From a checkpoint of a small transformer trained on Wikipedia.
Size: 13 layers, width 512, 8 heads of 64, MLP 1344 SwiGLU, vocabulary 47913, 89.6M parameters.
Architecture: RMSNorm before each block, rotary positions, no biases in attention or MLP, untied embeddings.
Training: a variant of Adam for these matrices, 870M tokens, 6635 steps.
MLP neurons of a small language model. Each row is named by its layer, matrix (gate and up: input weights) and neuron, and shows model dimensions 192-319. Each number is 50 + 15 x the weight over its row's rms, rounded and kept within 0 to 99. A neuron's up and down rows have the sign that makes its largest values positive.
After each neuron's rows, "fires in" lists the words (lower case) most often at its 100 highest values on Wikipedia text that the model never trained on.

L7.gate6:66 84 22 66 43 66 47 35 33 71 44 50 56 43 43 38 74 40 68 50 90 42 34 59 49 77 45 47 34 38 39 40 50 49 46 59 34 34 55 55 59 65 73 64 46 80 35 49 90 75 75 43 68 46 79 43 25 74 57 56 24 17 57 32 67 42 37 49 70 64 64 44 28 43 68 76 39 49 52 60 25 43 45 53 90 65 49 50 57 49 49 30 47 36 15 43 52 66 47 56 39 46 60 76 63 32 39 41 54 46 36 43 40 39 70 49 40 45 59 81 50 43 54 37 50 48 91 72
L7.up6:39 46 50 51 60 66 63 40 19 10 33 52 56 53 69 58 53 36 18 47 47 34 60 37 44 64 12 42 64 49 67 69 56 38 46 31 44 40 67 72 19 64 34 65 47 70 73 10 58 72 51 48 53 47 32 62 40 33 53 53 50 39 84 59 56 59 26 52 48 47 53 61 42 53 43 43 41 62 73 61 24 72 59 58 23 51 50 67 61 36 50 38 31 55 70 54 81 51 47 20 68 44 48 21 78 54 53 53 76 59 47 57 59 54 58 45 64 49 39 71 51 38 59 46 67 32 58 57
fires in: "had", "have", "only", "has", "having"

L6.gate1283:65 51 51 45 54 50 39 68 27 35 67 44 39 86 51 38 33 56 57 55 39 45 53 55 45 39 55 52 35 71 57 58 46 63 61 52 29 24 53 22 36 43 79 56 87 41 42 22 48 37 20 47 56 65 33 84 31 47 75 41 43 24 57 81 61 56 37 47 73 66 84 54 40 41 54 48 61 32 34 29 53 55 66 39 39 58 24 53 47 57 72 58 50 72 60 69 39 25 65 47 50 45 31 50 57 61 76 33 38 62 35 57 42 57 54 67 78 29 34 24 60 49 56 43 43 68 36 45
L6.up1283:41 64 38 34 72 43 58 69 48 43 18 34 48 29 47 50 39 46 36 43 57 49 73 49 41 82 40 49 85 64 77 55 71 26 70 47 53 29 57 50 31 62 47 24 90 53 36 28 60 26 58 52 27 60 52 77 46 62 54 18 45 78 65 55 60 48 34 46 55 58 30 63 37 11 76 43 55 39 36 37 63 68 49 50 29 73 34 88 37 40 55 42 46 56 73 31 50 40 32 80 64 66 43 36 71 49 61 50 38 52 74 38 73 55 53 48 57 43 60 64 56 39 55 62 31 58 47 47
fires in: "by", "before", "when", "until", "with", "to"

L3.gate184:43 84 50 58 42 42 77 51 42 57 63 60 37 33 36 74 26 33 52 29 33 63 28 38 58 40 48 68 52 49 60 55 56 34 57 46 23 73 52 31 58 38 64 42 48 42 41 48 50 58 40 44 41 30 26 42 45 65 38 45 48 41 59 63 34 73 39 67 51 83 60 47 40 26 28 64 28 67 50 70 46 65 76 62 60 52 45 67 36 47 37 29 55 34 49 41 67 75 79 86 50 67 50 53 36 41 44 35 33 44 66 53 43 16 47 70 50 45 72 44 41 10 50 45 53 30 71 38
L3.up184:34 38 53 30 49 12 67 20 42 54 55 60 63 44 46 28 26 32 73 17 28 59 50 54 74 41 58 59 43 48 77 68 47 41 48 63 61 63 65 68 46 62 44 68 44 35 21 63 42 61 34 32 46 59 71 47 37 87 36 67 65 21 58 40 70 49 57 71 67 42 45 28 81 14 32 38 24 63 36 68 50 73 54 35 25 44 39 59 43 60 46 05 53 65 74 30 63 58 69 38 44 57 77 50 44 56 71 50 62 30 38 70 43 26 63 36 19 45 69 40 21 70 62 30 48 47 36 58
fires in: "which", "who", "way", "what", "used", "how"

L7.gate1179:54 44 26 63 22 58 74 44 65 69 63 63 41 41 28 38 29 69 06 36 50 60 29 23 65 45 57 31 64 36 71 33 51 39 47 67 68 52 43 59 57 52 42 66 61 32 35 40 48 48 50 53 34 49 38 78 30 58 05 66 35 37 55 46 35 30 46 66 43 52 38 47 64 59 48 83 50 53 45 48 61 61 35 44 76 59 42 85 77 55 27 53 00 60 58 51 42 46 59 61 43 28 47 39 47 37 32 50 46 67 69 58 38 22 21 64 66 42 68 54 34 41 45 38 59 52 42 52
L7.up1179:39 58 41 70 54 33 62 38 44 40 57 55 64 83 57 44 44 71 10 63 68 71 36 43 42 27 62 55 23 27 56 48 71 45 35 50 67 74 38 25 47 42 47 63 45 64 42 63 45 95 42 57 53 48 58 59 69 46 52 42 49 68 49 30 52 49 79 75 45 31 67 41 44 41 45 48 31 47 60 45 49 57 23 30 38 28 61 54 38 42 46 56 44 26 13 57 26 51 36 61 58 82 49 56 57 48 47 31 58 36 18 02 57 46 70 46 63 42 48 36 82 49 33 66 48 76 80 60
fires in: "in", "the"

L7.gate513:45 20 59 19 10 44 42 47 39 86 51 61 46 55 29 42 51 56 71 61 39 47 79 59 73 64 55 54 70 58 44 56 46 66 33 68 50 30 37 67 50 62 43 72 45 36 43 53 58 37 47 52 44 29 19 72 86 40 33 83 34 34 35 72 25 44 61 33 42 77 43 26 48 39 34 27 54 62 37 72 28 49 44 37 73 46 50 60 63 65 45 80 57 36 46 71 51 34 53 43 46 22 45 71 60 51 59 72 56 47 37 27 32 50 35 69 57 25 52 54 33 51 43 41 34 90 35 65
L7.up513:54 60 54 69 32 51 44 48 52 60 49 84 50 57 65 60 67 42 39 65 69 42 66 19 54 36 57 64 55 19 29 35 10 31 29 89 56 63 38 35 26 26 49 42 29 24 50 72 73 57 70 62 39 43 50 47 62 30 58 47 42 56 31 38 48 49 39 54 44 64 41 13 50 46 44 48 47 33 52 69 40 40 32 42 54 44 63 46 64 63 37 52 28 76 38 56 36 58 58 47 33 37 59 68 63 47 51 25 57 48 65 64 54 66 41 68 43 49 30 40 53 42 31 38 66 75 42 71
fires in: "to", "on", "set", "in"

L5.gate960:47 27 89 53 43 70 41 63 29 35 36 27 54 50 71 61 38 33 67 40 74 46 57 52 57 57 48 55 61 81 39 31 75 37 52 52 52 74 38 60 48 77 45 57 24 47 52 66 51 42 23 62 58 46 48 39 26 40 56 64 60 63 41 49 56 58 63 33 29 44 49 55 34 17 45 50 50 53 19 44 63 67 62 64 70 66 56 63 63 24 46 50 55 60 63 36 55 60 86 50 41 55 70 51 42 22 40 73 75 61 54 25 48 79 52 26 67 27 17 37 59 63 51 33 61 61 32 55
L5.up960:24 47 66 47 47 38 41 50 37 67 47 63 45 49 29 48 27 62 47 67 52 32 60 83 43 43 19 50 56 60 67 56 34 79 65 75 66 62 66 63 62 66 66 67 52 42 30 60 31 72 40 46 31 34 72 49 47 54 63 55 42 70 44 55 45 42 79 41 45 43 29 52 41 33 34 30 50 41 45 64 63 46 66 48 71 33 66 46 66 68 55 47 29 48 58 67 30 18 39 63 62 55 38 60 42 48 38 64 60 54 47 38 52 77 67 34 69 51 59 56 49 47 58 74 68 72 35 74
fires in: "of", "as", "to", "named"

L6.gate518:31 65 77 38 44 62 35 62 46 22 25 42 38 79 60 79 66 38 19 64 48 70 62 49 49 40 46 58 51 67 76 32 40 46 65 37 57 43 54 40 47 67 64 48 85 54 46 57 50 52 62 58 55 50 39 68 57 73 54 34 41 52 69 15 32 56 56 31 58 50 40 59 34 50 66 55 44 73 54 48 42 44 71 44 49 58 45 60 68 31 34 46 14 49 46 43 65 64 80 31 47 42 34 48 56 60 45 17 53 52 78 21 47 54 47 25 77 45 41 54 29 67 46 50 52 46 33 45
L6.up518:34 40 53 71 50 98 55 31 24 52 59 56 58 65 46 36 40 57 54 68 59 64 44 80 64 63 11 67 53 42 36 48 62 41 42 27 29 44 32 54 48 36 50 30 44 61 36 46 56 26 56 14 67 58 78 53 63 50 36 65 52 46 42 64 71 62 38 41 38 43 30 69 41 42 56 30 55 46 57 19 47 49 39 45 72 37 33 46 56 52 74 71 66 23 06 29 42 35 31 23 72 56 41 48 36 71 44 59 49 85 40 82 37 45 36 30 43 46 57 56 64 59 76 44 53 61 30 80
fires in: "to", "of", "for", "than"

L6.gate132:42 58 73 56 57 59 69 40 39 61 34 52 44 71 66 38 60 49 42 48 67 66 58 28 52 47 41 73 49 74 65 50 48 56 40 33 49 57 47 39 32 56 36 45 33 31 38 42 33 11 49 58 60 66 41 52 43 57 42 59 54 52 64 12 44 39 54 63 47 93 61 67 55 47 52 71 37 40 53 55 37 52 40 55 48 59 38 42 56 51 46 50 43 42 35 17 58 34 89 23 68 58 80 61 43 32 69 43 63 62 43 41 47 77 70 29 71 41 65 77 80 79 33 13 41 25 34 55
L6.up132:74 39 47 52 27 46 51 49 54 35 48 82 41 63 27 55 31 79 37 58 29 29 83 41 55 40 68 57 50 50 52 60 43 33 53 50 20 71 37 13 72 62 75 58 62 68 61 68 34 47 63 54 42 58 46 50 53 65 57 89 81 51 49 43 60 64 27 31 23 65 43 50 61 46 58 52 55 48 63 54 34 39 47 34 25 51 43 43 72 62 49 62 58 71 25 45 40 55 90 64 54 79 55 14 34 68 23 64 27 58 37 56 46 67 41 61 52 66 39 62 50 38 64 34 28 51 49 89
fires in: "of", "for", "with", "on", "in"

L6.gate496:41 52 46 65 29 44 37 34 34 43 44 39 42 60 47 71 56 82 26 31 34 53 64 53 55 46 11 74 50 63 35 57 55 60 71 54 77 62 70 59 48 85 41 55 64 64 43 52 42 53 68 54 21 44 59 55 45 36 72 43 47 53 61 51 53 70 37 56 56 41 38 62 32 68 48 25 38 62 58 36 65 37 44 41 20 55 45 51 74 30 31 69 58 51 48 61 48 62 62 21 73 62 40 33 21 48 57 39 28 26 47 40 21 65 58 16 41 48 27 82 34 27 62 66 69 57 49 36
L6.up496:68 66 13 54 44 50 50 48 25 24 37 38 43 84 22 50 49 57 19 54 25 56 54 25 55 24 50 43 24 65 73 39 24 41 57 41 59 37 29 19 43 53 53 40 44 73 41 52 45 48 50 45 54 80 44 41 58 33 39 30 45 45 43 45 80 77 40 45 41 51 36 28 40 52 45 47 41 27 58 41 17 91 39 66 29 49 62 32 37 51 58 65 54 49 38 55 49 54 42 38 35 51 60 14 58 65 32 34 27 87 55 37 41 49 50 28 71 80 35 58 47 39 51 39 16 51 46 58
fires in: "to", "than", "against", "from", "as", "despite"

L7.gate5:54 44 38 64 38 37 43 21 29 42 48 31 48 57 62 37 26 62 42 54 41 68 49 40 33 46 35 50 33 51 44 75 30 65 30 45 34 30 35 89 51 54 62 40 63 56 30 64 40 51 44 62 78 46 56 53 48 42 16 40 81 49 69 44 57 43 66 42 60 66 54 75 44 57 40 44 50 63 57 77 41 51 25 43 36 57 43 22 77 42 50 78 63 50 45 64 26 49 69 38 65 70 52 58 44 27 30 26 69 52 63 31 58 36 56 53 67 67 70 49 32 48 54 70 67 52 42 40
L7.up5:63 78 50 60 58 52 51 36 67 45 47 58 53 74 53 41 55 61 43 53 39 29 37 66 41 47 44 39 31 62 41 53 51 43 56 38 55 64 48 44 51 34 07 58 78 73 44 29 66 33 49 37 35 67 64 81 44 39 56 55 40 52 42 49 75 38 51 88 75 37 78 35 57 54 52 55 70 51 79 32 58 59 53 45 61 53 39 56 35 44 35 80 70 52 41 82 83 60 40 41 34 32 37 50 49 35 38 46 33 77 43 27 35 48 28 68 52 32 59 64 71 40 62 10 28 72 80 45
fires in: "in", "during", "after", "well", "following"

L6.gate954:43 63 35 49 62 54 40 69 30 48 31 41 26 91 56 66 68 55 55 45 50 66 38 64 48 53 46 66 27 45 63 52 48 48 32 58 48 38 40 41 56 60 46 62 71 54 51 53 48 64 27 63 61 50 55 66 27 39 56 32 58 43 31 35 67 34 77 35 55 43 56 36 45 54 64 50 57 31 44 47 27 32 36 50 29 52 46 28 49 59 63 70 59 52 26 57 27 31 63 52 63 38 44 65 72 66 35 44 39 37 70 69 41 79 33 65 56 27 66 53 56 49 47 56 67 43 42 16
L6.up954:51 65 64 40 21 50 48 62 40 42 50 57 59 54 64 57 31 55 50 39 94 56 55 31 53 54 78 49 50 66 35 28 27 44 77 34 41 31 31 22 75 35 20 49 62 44 40 51 45 49 65 35 40 33 31 71 47 60 68 58 43 56 67 40 90 50 33 53 33 54 57 46 57 45 65 46 62 45 36 72 50 52 48 42 28 47 55 56 67 52 35 45 44 35 35 31 63 59 57 58 69 56 79 33 39 38 41 45 41 55 45 42 71 34 53 32 41 61 40 66 58 54 68 55 20 75 27 60
fires in: "as", "with"

L5.gate386:27 35 40 63 64 27 42 44 53 57 31 53 51 71 53 47 45 45 43 82 42 51 65 54 70 45 55 68 30 32 65 70 62 65 61 60 41 60 42 70 47 34 49 39 33 39 36 29 78 54 33 61 69 38 45 44 52 36 42 33 47 73 45 51 64 16 74 50 55 52 66 59 47 37 46 49 61 59 52 65 58 39 56 85 51 42 57 43 61 62 64 37 53 62 36 28 55 44 42 36 62 69 60 45 69 79 47 58 54 60 63 60 40 47 53 58 62 53 48 43 63 26 76 32 58 48 40 47
L5.up386:39 34 44 47 49 46 43 54 19 29 44 32 33 40 63 17 45 71 32 44 60 71 49 46 32 56 59 75 39 45 38 57 36 36 68 57 37 32 53 42 37 32 50 58 52 67 61 48 46 57 38 43 46 54 45 64 78 69 37 55 44 18 42 51 71 66 55 36 35 60 60 66 41 49 50 42 58 26 65 95 35 57 55 58 71 68 48 58 70 56 70 47 58 53 43 65 56 73 79 39 52 63 13 45 63 80 55 75 77 54 45 61 65 30 29 50 49 75 49 29 54 67 55 63 56 93 52 56
fires in: "when", "as", "for", "in", "during"

L5.gate9:19 47 33 47 57 76 29 37 50 34 21 34 59 57 66 69 75 36 41 87 52 73 28 57 64 67 66 47 53 62 48 52 59 43 57 74 47 42 79 41 61 55 26 63 64 63 66 65 56 29 72 38 48 55 52 51 35 43 82 51 38 63 24 58 56 42 19 20 46 31 52 52 47 66 68 31 55 34 41 16 31 38 42 71 47 57 26 49 55 46 53 51 30 55 80 39 43 43 61 52 63 37 58 73 58 62 54 54 55 72 53 31 51 27 45 37 34 22 53 65 57 62 58 49 50 56 56 53
L5.up9:75 56 51 44 19 30 32 68 51 25 51 72 68 24 57 30 57 71 44 68 75 43 26 59 25 58 43 30 56 54 43 28 46 60 58 39 34 31 59 27 53 42 51 44 58 90 33 64 66 76 70 25 43 37 25 80 58 60 25 81 49 53 60 50 31 73 54 40 42 38 34 35 44 56 67 46 41 31 42 63 56 71 62 49 61 69 84 32 36 49 48 57 26 58 42 32 37 41 49 28 32 51 37 57 61 63 27 30 56 45 56 63 57 74 29 44 43 73 61 65 41 47 58 86 12 45 50 47
fires in: "as"

L7.gate1267:59 46 60 43 31 47 50 58 59 40 51 65 46 84 37 60 29 63 09 51 42 49 23 80 34 20 64 24 53 83 47 34 35 57 59 60 42 23 42 57 20 59 45 63 41 67 67 71 54 36 55 80 45 42 68 69 67 66 56 39 14 40 40 39 58 51 28 43 66 56 72 67 52 52 64 62 28 48 80 42 51 36 54 36 86 46 34 54 52 54 61 78 37 49 46 58 46 71 60 61 79 59 46 43 71 61 72 22 50 48 67 52 68 61 43 75 28 56 21 58 37 57 34 50 65 34 40 31
L7.up1267:64 50 52 86 56 76 51 35 70 31 37 42 44 58 84 64 39 62 55 61 44 31 66 33 78 26 17 52 50 50 39 61 70 27 45 49 53 35 45 50 32 73 40 81 59 48 41 43 36 41 46 43 82 57 61 66 28 58 46 62 41 48 61 43 49 53 66 52 13 48 50 51 55 39 47 61 43 54 62 34 30 58 52 55 21 53 55 12 55 44 41 69 66 38 38 48 62 53 41 65 55 46 75 46 61 49 57 39 53 30 24 54 35 42 67 37 22 85 44 27 43 57 32 42 47 65 46 31
fires in: "in", "for", "of"

L3.gate1332:63 37 34 39 63 67 40 42 41 44 42 80 50 37 51 26 52 61 64 61 52 47 55 50 45 42 66 44 51 57 53 41 55 11 52 73 66 15 35 33 34 31 34 34 61 53 38 42 57 52 63 55 78 46 28 50 44 45 49 25 53 78 33 54 28 54 61 63 43 60 61 64 58 41 62 62 49 54 69 70 54 71 50 70 40 66 60 57 39 58 86 39 29 30 58 74 65 61 53 71 74 36 49 52 26 53 75 73 74 42 42 66 66 36 39 73 53 59 36 43 52 67 42 42 34 60 45 28
L3.up1332:52 41 72 26 67 39 38 56 42 56 54 47 53 75 79 80 60 64 57 55 10 57 37 24 45 45 44 61 35 61 57 70 32 43 48 45 65 27 69 22 73 70 59 66 46 42 41 84 74 27 51 46 43 54 33 49 33 54 52 71 63 67 58 65 76 47 76 27 60 28 48 44 71 34 70 53 70 47 24 59 76 43 33 55 26 41 37 71 78 60 70 50 76 56 79 47 66 23 69 48 55 79 36 60 42 84 70 56 46 52 30 52 52 56 44 66 47 37 60 32 66 71 51 57 03 33 25 52
fires in: "such", "noted", "needed", "except", "known"

L3.gate191:47 55 33 44 68 61 56 77 38 48 64 23 71 35 31 24 46 40 55 45 40 50 35 49 51 50 61 52 62 76 52 32 39 56 75 62 43 52 53 78 33 72 31 58 55 84 26 40 55 28 48 49 58 39 71 56 57 80 40 49 36 68 55 33 35 47 62 29 55 59 51 63 63 74 42 46 35 39 39 63 39 66 69 25 30 75 54 68 70 47 76 60 45 41 90 22 85 25 53 49 62 50 55 35 24 52 39 51 79 53 25 30 58 29 33 65 51 45 54 51 37 53 55 47 36 48 14 49
L3.up191:30 42 22 32 64 72 41 71 55 31 66 48 59 51 68 66 58 41 60 13 33 63 38 53 54 55 39 39 63 62 52 30 37 47 82 33 52 56 66 43 34 71 34 37 34 44 37 52 54 58 29 60 75 22 28 64 78 43 19 39 60 38 38 54 32 39 70 71 35 63 33 60 48 42 61 49 49 65 28 64 59 61 35 32 56 62 56 68 69 74 73 61 55 53 52 58 53 27 61 47 36 52 57 56 19 64 69 71 50 39 10 74 42 24 52 69 72 63 39 40 33 36 70 48 41 34 50 39
fires in: "such", "known", "same", "similar", "certain"

L7.gate1334:68 43 59 63 48 32 27 41 45 50 45 76 71 76 48 52 60 52 27 51 53 47 32 65 39 46 77 21 64 48 82 65 55 55 27 69 34 28 26 52 34 59 70 60 59 33 73 61 49 26 50 43 64 79 16 37 79 49 21 52 66 63 53 64 43 52 39 36 39 63 40 63 70 64 18 66 61 39 38 47 80 50 52 37 53 77 50 49 44 63 60 62 55 35 67 50 44 47 57 75 66 49 49 55 45 38 66 44 43 47 52 68 88 48 44 54 62 27 37 72 27 44 56 35 66 47 67 44
L7.up1334:22 36 76 63 64 40 42 79 47 07 57 48 60 61 47 55 43 52 65 63 33 41 46 20 72 55 38 51 36 58 53 75 58 89 36 44 73 49 54 31 40 68 48 52 39 68 56 39 44 58 48 32 35 59 64 65 45 39 29 48 49 57 63 56 51 00 64 59 36 46 69 32 30 47 46 39 56 37 88 57 51 42 50 44 54 59 45 64 51 45 61 51 70 64 41 28 54 74 31 36 63 53 56 19 67 64 56 47 66 36 35 50 27 63 69 38 57 77 48 57 55 67 67 55 33 41 39 48
fires in: "who", "such", "that", "or", "known"

L5.gate640:64 51 26 79 56 23 35 53 34 51 71 58 35 47 29 81 56 58 34 65 29 51 74 57 27 56 60 38 44 47 40 73 64 49 46 65 45 56 79 68 80 67 35 55 55 59 42 45 58 66 41 74 60 43 44 78 31 61 60 55 62 33 46 42 66 48 51 64 60 64 46 52 56 42 69 53 46 66 65 61 34 73 28 52 56 60 42 51 55 42 68 54 56 52 73 35 52 51 59 65 44 53 52 55 51 61 49 37 53 43 36 50 60 74 45 84 36 33 38 60 45 29 40 31 52 54 37 28
L5.up640:58 19 99 70 46 55 70 44 38 63 42 69 39 50 51 66 56 38 37 48 71 56 79 55 37 54 51 73 53 65 55 43 42 45 55 62 56 48 47 56 59 56 57 76 30 73 63 85 48 43 56 97 48 24 68 44 49 46 71 39 17 30 53 53 45 52 36 51 20 54 59 49 62 40 66 59 73 69 54 40 49 65 13 57 26 70 48 52 32 59 50 52 63 74 33 22 66 51 55 45 41 56 57 24 58 30 72 35 68 41 51 60 38 17 46 62 51 45 46 43 77 48 58 24 76 62 30 43
fires in: "as", "on", "into", "june", "la", "to"

L5.gate1016:29 45 64 27 53 57 39 44 41 68 39 49 40 65 66 24 49 54 58 59 68 58 37 63 48 30 46 42 59 60 21 53 59 35 50 69 65 60 80 46 45 49 76 65 58 80 29 37 88 39 37 65 36 37 52 48 58 61 73 60 31 48 47 49 71 56 63 58 28 28 68 83 54 52 66 51 61 50 41 45 42 35 10 52 46 57 45 40 78 39 73 67 55 51 48 60 55 58 64 67 78 56 81 40 57 53 69 63 60 40 50 56 50 58 40 69 62 24 55 34 28 38 35 73 51 75 43 51
L5.up1016:33 47 33 47 56 58 41 69 59 54 31 72 64 46 47 46 37 42 60 39 46 66 21 30 60 49 76 53 64 49 38 34 65 68 54 34 43 55 73 37 64 50 76 72 46 58 45 05 20 46 57 43 66 31 55 47 57 06 23 36 39 59 31 34 59 40 51 69 50 58 60 65 41 52 41 73 50 33 53 51 31 11 61 68 47 63 47 45 41 39 43 39 35 38 33 58 33 66 37 54 53 72 35 31 48 53 54 53 30 33 76 44 44 38 47 51 44 35 46 36 57 65 39 42 50 35 21 37
fires in: "2", "4", "5", "7", "8"

L3.gate201:45 40 59 42 51 55 32 26 47 42 53 63 45 38 36 34 43 24 56 61 53 52 57 38 68 33 48 17 43 45 42 54 44 51 69 79 58 52 56 38 50 41 41 69 84 59 38 31 46 42 35 77 35 57 35 59 54 58 51 64 35 42 50 60 20 56 52 56 57 83 66 55 81 72 78 50 36 58 84 58 25 60 56 38 58 52 13 31 52 61 36 51 36 33 62 53 77 48 35 68 39 45 27 65 38 65 44 38 50 56 57 65 69 06 42 65 66 39 39 74 60 83 70 64 66 69 63 38
L3.up201:39 37 36 49 60 53 42 19 56 29 60 61 49 48 63 31 46 34 88 47 57 56 35 70 31 63 22 72 51 82 63 70 45 33 66 55 62 35 42 35 57 74 43 65 60 60 60 22 59 35 45 65 50 63 45 29 74 24 49 49 79 58 50 52 45 58 67 44 29 52 19 73 55 61 55 65 24 41 75 78 46 40 42 38 75 40 54 34 13 67 41 59 43 40 47 60 62 58 31 57 36 43 41 74 66 44 40 53 59 40 18 67 61 40 37 39 32 43 40 34 43 46 87 41 58 42 80 50
fires in: "did", "played", "does", "playing", "do", "plays"

L6.gate1024:66 86 65 52 25 37 56 46 46 43 64 80 54 29 48 75 44 56 83 38 93 69 61 57 35 52 30 67 48 63 63 72 66 46 33 63 65 80 29 53 37 44 68 39 60 49 57 49 45 57 77 13 95 39 58 65 43 72 34 59 42 76 56 35 58 43 61 62 59 53 44 48 63 31 46 68 42 36 59 55 38 59 57 36 32 65 52 49 45 62 42 65 47 38 58 44 55 64 43 59 69 46 40 37 57 50 49 37 35 81 46 42 46 32 20 54 64 33 59 35 60 41 56 55 66 72 60 30
L6.up1024:41 41 51 37 58 28 38 30 68 75 41 70 76 50 56 70 34 82 63 68 89 47 71 56 33 55 29 45 61 54 56 68 64 49 51 40 42 44 39 48 77 29 67 65 70 53 47 48 66 40 63 61 69 52 37 56 56 70 70 57 74 49 50 56 43 27 69 36 54 41 42 63 62 67 26 69 43 27 28 55 47 70 68 35 72 30 31 24 76 59 56 59 68 59 60 70 41 64 52 58 42 72 69 53 59 58 58 43 54 39 70 64 36 44 52 68 26 63 42 51 62 68 44 24 76 59 38 56
fires in: "with", "that", "of", "which", "who"

L5.gate1320:60 39 59 48 55 45 54 20 36 53 62 49 45 57 27 77 39 61 40 73 51 62 74 35 39 35 31 56 75 57 44 63 49 52 44 67 36 48 65 35 40 44 36 44 57 61 27 83 65 41 33 54 65 75 76 90 48 57 47 35 60 45 32 35 73 25 63 11 75 42 50 57 54 68 49 60 45 61 60 65 64 55 58 50 40 59 65 51 76 35 59 57 95 60 44 41 50 62 59 60 48 55 29 54 50 47 37 29 48 37 47 28 54 61 57 31 44 37 35 49 53 37 44 39 60 61 61 81
L5.up1320:49 32 50 70 50 44 34 36 49 75 54 72 58 45 68 48 60 65 64 64 46 58 37 63 45 36 35 53 34 11 23 49 37 50 55 44 47 37 68 34 25 60 20 74 59 31 74 48 61 24 51 50 52 53 31 49 38 25 34 45 19 57 52 70 47 25 67 71 61 26 71 69 55 45 57 41 24 64 80 25 58 49 35 57 51 78 64 66 26 37 25 31 62 45 62 60 57 26 53 21 49 58 63 37 48 00 60 63 45 42 35 40 59 38 68 64 59 64 57 50 24 59 50 39 63 32 68 43
fires in: "before", "after", "of", "following", "to"

L7.gate262:57 30 30 38 52 32 59 58 46 28 56 65 22 51 67 48 33 57 56 67 45 50 52 53 40 14 36 36 63 60 59 26 40 52 36 47 54 18 35 52 60 75 17 26 73 38 55 50 46 05 52 60 54 55 44 63 21 64 58 85 31 34 30 72 67 54 85 70 25 64 49 46 31 35 43 41 67 69 57 52 47 68 46 30 47 58 48 55 50 75 47 46 65 84 79 73 66 56 27 33 35 30 61 58 70 76 50 51 63 46 59 69 72 35 55 60 39 73 67 20 29 61 69 54 66 53 37 28
L7.up262:36 48 51 56 53 36 59 69 70 62 42 25 55 33 62 70 60 68 78 75 33 42 35 30 33 62 40 69 44 26 46 63 67 40 41 60 48 76 38 09 32 49 46 33 53 58 64 65 68 31 27 46 83 50 44 25 52 46 73 53 39 73 77 52 36 64 51 35 32 43 49 54 50 47 29 52 35 47 17 65 52 36 28 12 15 29 61 31 58 40 60 49 40 24 20 70 37 30 57 53 61 47 34 56 59 84 50 45 58 63 45 41 58 61 63 60 48 43 47 36 72 53 61 58 38 66 53 55
fires in: "after", "at", "in", "during", "upon", "of"

L5.gate244:41 49 80 55 44 45 22 56 57 50 59 19 27 09 80 52 25 30 51 25 96 43 63 56 46 46 58 53 42 51 70 54 45 54 67 60 54 55 28 60 58 70 37 48 60 63 32 51 68 62 55 41 71 59 52 29 37 58 52 54 57 42 72 39 66 49 39 31 77 38 53 45 27 28 57 49 22 59 63 51 35 72 66 66 53 56 59 65 70 24 59 74 30 50 35 38 70 69 45 26 64 43 47 55 50 17 34 58 35 42 39 64 90 52 38 33 41 47 44 52 64 71 28 33 31 72 48 40
L5.up244:56 35 62 42 54 59 55 72 45 44 26 51 70 79 34 48 40 34 59 52 51 49 36 50 94 52 58 27 46 43 69 21 30 47 75 50 24 60 51 46 78 80 54 70 62 48 55 61 46 50 87 37 26 53 57 34 36 79 54 66 67 54 64 51 64 59 32 82 67 43 58 57 62 49 49 45 85 54 37 58 54 48 64 31 61 51 30 54 51 56 63 32 34 45 61 41 44 66 81 56 52 68 56 40 38 61 39 65 47 53 93 41 73 81 58 48 56 53 54 63 15 32 31 46 77 58 70 44
fires in: "of", "won", "represented", "to", "by", "win"

L5.gate802:38 55 73 60 44 46 25 30 76 71 28 72 37 62 59 55 61 62 40 52 55 53 27 53 56 53 26 44 52 76 46 44 47 57 51 29 52 75 62 46 57 77 37 58 44 54 43 40 57 35 46 24 61 41 48 57 44 68 51 49 72 67 48 49 66 63 45 48 44 54 28 43 36 44 47 31 30 54 38 49 33 34 39 54 80 68 38 47 33 16 31 42 31 43 29 34 52 49 74 31 68 65 35 58 49 54 15 43 67 17 68 43 78 42 59 46 56 27 39 36 70 79 51 47 39 69 36 41
L5.up802:71 63 42 21 54 63 66 40 48 35 44 56 58 66 66 60 29 34 49 52 37 54 73 43 51 41 73 38 18 50 63 84 39 48 52 49 34 51 56 27 71 25 11 84 34 31 50 59 45 46 31 44 46 68 45 59 65 56 55 32 52 55 66 52 44 28 30 89 66 81 70 56 57 61 68 26 54 52 46 46 15 44 49 60 46 34 48 28 45 52 52 50 58 63 53 59 74 32 29 56 45 49 64 66 21 45 52 50 35 49 46 35 41 74 54 25 49 37 69 46 76 36 29 46 41 36 72 30
fires in: "to", "have", "of"